config.toml
n_layer = 10
d_model = 704
n_head = 11
n_kv_head = 1
head_dim = 64
d_mlp = 2816
vocab_size = 8192
activation = "gelu"
norm = "layernorm"
norm_place = "pre"
norm_eps = 1e-05
positions = "rope"
rope_base = 10000.0
rope_fraction = 1.0
qk_norm = true
attn_scale = 0.125
bias = "none"
tie_embeddings = true
parallel_block = true
init = "trunc"
init_std_qkv = 0.0184
init_std_o = 0.0184
init_std_up = 0.0184
init_std_down = 0.0
optimizer = "adamw"
lr = 0.00112
beta1 = 0.9
beta2 = 0.95
weight_decay = 0.29
lr_head = 0.00708
warmup_steps = 292
schedule = "cos"
final_lr_fraction = 0.03
batch_tokens = 131072
seq_len = 1024
doc_mask = true
train_tokens = 579900000
steps = 4425
dataset = "wikipedia_en"
MLP neurons of a small language model. Each row is named by its layer, matrix (up: input weights; down: output weights) and neuron, and shows model dimensions 432-527. Each number is 128 + 24 x the weight over its row's rms, rounded and kept within 0 to 255.
After each neuron's rows, "raises" lists the tokens whose logits its output raises most directly, leaving later layers aside.

L7.up1351 [ 91 141 142 100 134  99 128 139  87 124 105 132 107 136  98 105 139 133 103 169 180  74  89 120 108 132 146 138 131 104 179 134 132 154 136 135 114  66 100 200 144 119 128 123 110 135 158 116 132 126  95 155  88 104 148 132 125  66  99 163 108  84 152 168 129 133  98 131 184 138 151 179 148  84 128 175 144 107 103 147 140 200 197 153 144 120 121 129 149 113 131  76 133 127 137 120]
L7.down1351 [141 180 160 109 117 127 111 134 160 115 115 133 116  81 138  81 119 139 133 134 115 154 105 163  88 113 124 100 137 153 153 102 137 112 129 140 130 171 123 134 124 124 162 145 151 103 142 168 132  87 143 133 104 140 134 120 158 137 127 127 119 151 122 144 108 112 103 113 109 165  94 142 153 156 124 114 122 101 145 123 148 103 126  98 123  95 165 111 108 105 109 108 115 110 144 149]
raises: "al", "er", "or", "ed", "w"

L7.up1479 [ 90 104 124 100 117 148 105 137  97 133 125 111  70 135  88 129 115 110 107 124 120 109 117 125 117 130 144 104 119 169 140 114  90 132 140 138 107  83 125 121 110 124 102 120 120 119 125 100  75 121  97 113 117 106 148 126  79 122  88 164 118 161 110  87 149 166 120 125  99 136 124 171 133 143 108 127  84 140 177 171 133 134  87 133 145 120 133 110 128 123 128 119  96 159 172 106]
L7.down1479 [110 169 116 127 111 111 143 164 119  83 123 103 122 123  94 125 133 108 107 111 152 125 150 130 119 135 129  94  93 131 116 169 125 126 104 134 109 123 116 136 114 147 130  94 135 139 148 151 125 108 141 122 138 125 123 131 138 115 122 131 118 149  64 164 131 180  54 125 135  99 133 120 104 151 113 147 114  87 128 129 139 123 179 164 125 125 131 114 136 134 113 148 109 123 103 149]
raises: "ins", "le", "in", "im", "am"

L7.up2644 [153 105 130 129 137 128  88 179 129 151 144 121 145 135 121 134 168 152 103 162 116 158 128 126 109 144 147 121 166  79 150 107 135 128 156 135 110  74 172  87 121  98 141 146 183 179 128 134 148 175 159  98  98 109  61 112 144 157 135 134 134 132 110 146  99  99  87 164 129 150 140 122  98 151 127 147 107  94 122 139 158 127 108 142 139 122 124 141 106  82 120 133 153 142 117 144]
L7.down2644 [153 122 101  96 131 119 108 140  91 116 147 138  72 118 155 155 145 119 122 101 148 122 123 150 130 131 104 116  97 126 152 120 108 158 102 152 136 131 105 114 200  99  83  90 119 118 132 158 153 154 163 109 101  95  80 127 162  94 143 136 125 113  90 133  97 132 122 151 150 115  89 142 146 140 138 113  89 128 126 136 134 109 119 144 132 126 145 119 147 140 160 117 146 128 107 155]
raises: "of", "er", "e", "ey", "ins"

L7.up795 [155 108 133 172 121 110 128 144 105 129 121 110 158 115 124 167 138 118 105 128 108 170 132  89 110 118 109 135 122 167 109 122 144 133 103 110 144 150 136 157 166 115  75 125 126 108 105 137 137 124 156 158 156 134 103 143 112 139  95 126 141  79 124 158 153 129 154 109 153 150 137 134 133 158 131 143 114 114 166 121  77 107 126 102 132 119  86  87 139 141  82 132 157 133 132 143]
L7.down795 [122 130 152 156 146 120 105 165 145 131 143  67 148 146  95 118  94 121 137 129 125 151 153 123 116 109 140 123 145 140 106 127 130 133 111  71 109 167 100  89  81 130  98 114  99  85 110 131 112  91 153 157 138 136 125 121 145 120 141 134 144 141  83 108 122 117 148 150 135 172 132 112 152 121 136 119 124  73 157 132 140  95 161 139 151 134 160 134  99 179 143 125 127 184 120 178]
raises: "ster", "board", "ment", "side", "u"

L7.up2397 [119 146 102 153 110 141 190 141 108 138 145 147 155 137 147 104 119  72  99 145 113 146 152 109 137 132  94 170 101 137  87 123 113 117 129 138 112 129 136 130 107 134 119 129 153 118 105 159 101 138 142 108 126  95 151 149 143 129 108 135 157 121 126 150 133 120  88 124 112 140 158 167 156 181 110 146 115 135 125 139 149  99  99 117 116 105 141 146 127 136 102  87 105 160 178 125]
L7.down2397 [181 144  96 131 121 155 138 129 124 128 129 123 135 166 180 154 124 140 131  86 112 146  88 143 177  86 123 140 203  98 146 110 148  94 117 128  97 157 136 122  80 117 148 116 126 138 116 130 110  97 117 159 139 112 125 123 141 121 138 100 107 103 112 147 105 122 129 132 133 106 126 157 160 119 127 130 133 137 113 108 145 119  94 117 106 151 147 149 125  95 165  98 147 167 114 160]
raises: "ax", "ome", "ate", "op", "our"

L7.up853 [116 130 133  85  75 125 125 101 106 138 140 145  97 130 181 119 144 137 108 116 115 126 110 121  99 138 134 177 113 130 104 118  95 173 162 115 128 106 139 101 141 128 108 111  78 147  91 116 143 150 103 170  98 134  92 130 114  98 155 113 115 112 129 115 117 154 101 132 151 144 145 127 135 117 138 121 111  99 157 158 180 161 152 151 109  74 122 147 176  70 119 151 133 148 104 129]
L7.down853 [114 143 145 181 184 116 117 118 133  99 121 127 109 133 137  95 166  99 130 146 112 138 112 138 157 151 146 132 120 155 111 142  83 137 112 161 152  83 144 165 126 138 122 135 135 119 147 111 136 155 112 136  88 111  89 166 106 123 166 152 120 105 111 122 110  83 122 184 147 140 132 107 112 129 139  98 131  97  79 118 100 152 141 130 143 115 121 133 137 108 167 167  87 127 139 129]
raises: "ing", "ative", "er", "ed", "ance"

L7.up2519 [ 94 104 153 121 105 123 138 142 132 152 176 156 110 111 114 152 120 119 135 122 139 124 105 126 128 144 141 114 114 119 119 125 109  97  89 118 137 125 115 110  72  94  88 115 140 172 125 108 114 128 106 122 119 111 138 108 121 106 137  99 127 147 112 106 157 119 143 129 102 115 173 131 135 126  99 119 103 121 163 140 156 103 124 172 139 105 104 124 138 154 128 139 125 116 165 189]
L7.down2519 [127 124  95 101 179 118 134 116 127 117 124 153 134 148 136 123 170 129 133 132 141 148 139 119 140 114 166  91 140 138 110 115 144  96 104 133 127 123 123 170 121 137 180 124 123 103 103 125  80 110  74  93 110  67 131 161 148 128 179 166 123  97  81 147 110 111 173 127 142 108 122 119  90 113 164 159 160  92 122 110 117  98 171 169 117 115 127 136 107 112 167 131 135 116  87  74]
raises: "house", "less", "ade", "gate", "head"

L7.up1272 [134 120 131 115 109 120  88 119 178 156 116  98 100  91 102 127 153 147 151 121  98  95 142 104  90 139 146 141 164 149 177 118 151 126 150 139 143 122 140 142  99 111 132 118  74 140 128 123 158 182 124 146 111 123 117 154 200 110 136 151 122 102 131 115 150 147 104 161 174 109 108 167  94 126 124 116  97  96 129 172 122 152 145 178 174 120  41 126 119 148 111 152 139 152 153 117]
L7.down1272 [131 140 111 145 116 130 149 126 155  60 124 121 110 143 148  57 154 123 135 130 123 132 100 136 133 148 167  95 103 137 109 118 117 103 152 124 121 132 116 144 147 134 124 112  95 109 120 157 125 162 128 136 165 120 126 139 120 133 122 112 100 103 119 121 133 127 158 120 132 134  98 146 158 126 123 141 151 140  99 134  89 147 122 126  96  93 144 101 144 168 102 124 136 144 162 138]
raises: "off", "take", "man", "dol", "day"

L7.up1363 [143  66 156 139 110 141 153 112 138 136 162 110 115 126 165 134 139 111 130 144 109 172 149 108 135 126 123 122 122 117 132 170 132  97 114 131 119 171 168  87 128 131  75 100 133 156 103 154 135 149 113 132 151 116 128 187 124 127 164 163 126 111 136 147 106  76 132 130 107 120 153 112 122 102 138 129 136 125 122 118 160 138 140 121 133 119 146  88 127 106 130 111 165 112 121 124]
L7.down1363 [122 119 150 161 134  89 118 149 129 103  98 129 160 133 154 115 153 126  91  63 146 135  71 125  96 154 125 169 132 113 140 116 116 143 136 141 139 131 160 107 142 108 160 111 113  79 122 135 123 145 137  99 141 160 115 148 141 120 135 140 142 105  96 144 140 110 106 156 152  90 127 122 158 167 148 124 136  93 130 162 139 118 135 158  96 152 161 112 118 120 116 110 108  94 108 143]
raises: "d", "in", "dh", "dic", "die"

L7.up917 [ 85 142 145 166 126 154 140 118 145 173 135  83 134 155 109 107 132 112 129 105 121 129 181 109  91 126 118 143 185 157 134 111 139 130 118 182 132 161 134 174 132 121  85 106 140 160 113 141 149 127 124 104 166 129 119 157 108 144 101 155 118 141  70 128 151  84  86 159 101 121 115 128 164  65 133 103 117  99 152 164 104 118 112 170 139 107  82  84 136 104 115 177 179  95 157 127]
L7.down917 [158 144 112 133  96 100 144 111 132 123 135 141 156 163 133  63 124 130 134 125 131 138 155 154 131 160 103 110 155 162 147 144 130 112 119 110 119 151 165 148 132 136  99 120 140 144 158 177 158 165 151 147 145 129 146 166 116 107 128 163 150 175  97 160 111 120 153 119 134 140  96 136 144 164 150 124 156  95 116 144 164 140 130  78 118 125 107 106 133 136 146 141 123 107  95 157]
raises: "ral", "band", "lus", "rated", "rus"

L7.up2267 [125 130 110 105 130 168 134 129 122 154 114 124 112 134 108 135 109  98 118 140 111 110 168 155 151 139 153  81 134 111 119 118 103 163 113 162 119 126  98 171 144 135 119 133  90 116 139 120 141 130 113 113 123 120 125 175 127  76 139 116 158 141 104 152 141 111 107 102 114 167 116 189 129 133 104 125 129 114 150 155 111 157 147  88 166 108 127 140 137 168  96  82 149 138 134 128]
L7.down2267 [ 92 113 129 149 152 165 185 137 149 119 108 127 123 126 124 173 150 118 149 156 140 114 142 117  97 139  60 150 141  77 126 126  81 138 128 191 144  90 170 136 150 129 147 105 140 135 123  87 121 128 132 100 149  94  69 139 119 146  87 129 124  95 133 178 132 135 113 127 122 137 133 123 163 107  75 163 149 110 145 127  82 112  89  95 124 124 110 137 112 167 138  92 129 129 144 200]
raises: "ness", "ance", "ers", "by", "est"

L7.up192 [111 122 142 131 139 130 127  79 107 156 126 147 101 123 178 107 172 137 115 142 162 148 137 118 126 123 119 140 131 145 103 157 136  77 132 104 120  96 129 121 135  78 110 125 135 155 152 133  94 138 162 135 148 132 133 151 167 115 124 139 105 122 133  93 179 117  91 137 114 137 160 121 113 122 110 149 100  99 138 137 123 125 164 110 123 119 143 139 103 122 141 121 144 132  99 118]
L7.down192 [137 133 146 112 124 147 158 132 150 103 148 151 123 115 171 120  88 156 131 174  91 142 133 131 133 102 125  99 126 162  99 141 133  96 110 156 113 117 146 104  96  91 143 122 132 149 131 169 126 133 121  97 134 131 120 151 118 118  99 144 110 128 125 129  84 117 164 158 121 166 141 111  98 113 117 149 104 100 124 124 123 141 135 117  88 161 171 162 143 141 148 136 113 126 104 123]
raises: "by", "ment", "bury", "ton", "ments"

L7.up780 [107 132 142 119 126 107 116 155 118 160 185  89 117 133 126  93 126  97 135 166 103 174 166 103 152 137 147 123 153 111 162 105 162 167 138 131 136 162 110 126  84 120 108 149 142 140 123 119 146 145 101 124 110 163 130  82 172 142 139 120 146 147 127 167 105  79 130 161 118 122 152 112 119 154 116 106 106 113 134 117 109 120 131 145 134 109 127 125 120  95 123 130 111 152 142 113]
L7.down780 [111 119 139 130 161 153 151 128 130 140 113 154  87 123 179 111 151 167 154 156 118 153 127 121 134 131 142  95 121 131 123 132 144 116 146 115 147 104  99 129 112 128 131 140 163  85 138 104 174 131 144 116 145 155 167 133 120 146 108 122 115 112  78  75  70 110 127 153 153 129 115 116 138 126 110 119 127  96 107 156 159 146 146  93 138 139 169 147  93 148 151 122 134 139 127 145]
raises: "ary", "aries", "ov", "ari", "ad"

L7.up2221 [110 111 113 124 138 120 116 146 139 144 126 135 101 127 163 114 132  96 141 146 127 121 120 109 141 152 144  98 147 108 156  91 127 108 140 113 116  84 143 122 109 135  75 155 121 161 123 111  86 148 154 116 118 130 152 104 121  97  97 141 137 107 132 147 112 171  64 175 105 130 119 135  96 131 132 138 143 128 125 119 116 121 151 138 119 127  79 113 121 100 131  94 138 136 136 178]
L7.down2221 [156 140 123 159 172 104 114 166 111  72  96 138 129 166 116 124 125  87 158  99 110 165 115 148  93 169  90 125  90 108 119 123  82 163  40 145 136 135 153 110  97 122 157 107 123 112 130 172 131 131 144 132  99 154  90 128 120 124 176 140 114 157  60 105 113 138 153 176 132 147 130 149 112 143 162 153 113  85 150  88 111 132 133 139 115 114 111 111 131 125 122 112 154 190 133  67]
raises: "ant", "ins", "ants", "ip", "in"

L7.up1896 [120 161 157  86  86  91 150 101 136 169 164 102 130 111 147  86  97  89 131 130 156 134 127 127  99 130 131 167 162 159 157 134 110 138 139 104 113 103 100 151 151 174 123 132 140 135 128 126 133 113 134 189 102 141 109 130 170 164 118 162 144 115 119 149 142 128 135 128 127 110 156 138 167 111 115 125  98 101 102 167 135 144 105 193 171 114 149 130 161 105  96 147 128 130 103 132]
L7.down1896 [152 155  94 159 150 119 102 172 131 169 158 111 135 136 136 127  93 140 125 130 137 144 115 142 126 164 114 117 129 162  98 108  93 127 109 142 111 168 156 215 185  91 125 117 102 141 104 106 125 158 117 135 144 134  96 100  89 157 138 118 159 131  53 135 130 123 106 157 121 114 118 165 125 152 133 141 109  44 115 128 155  99 100 149 140 135 138 160 132 146 117 141 156 116 168 142]
raises: "ing", "ers", "en", "ence", "ed"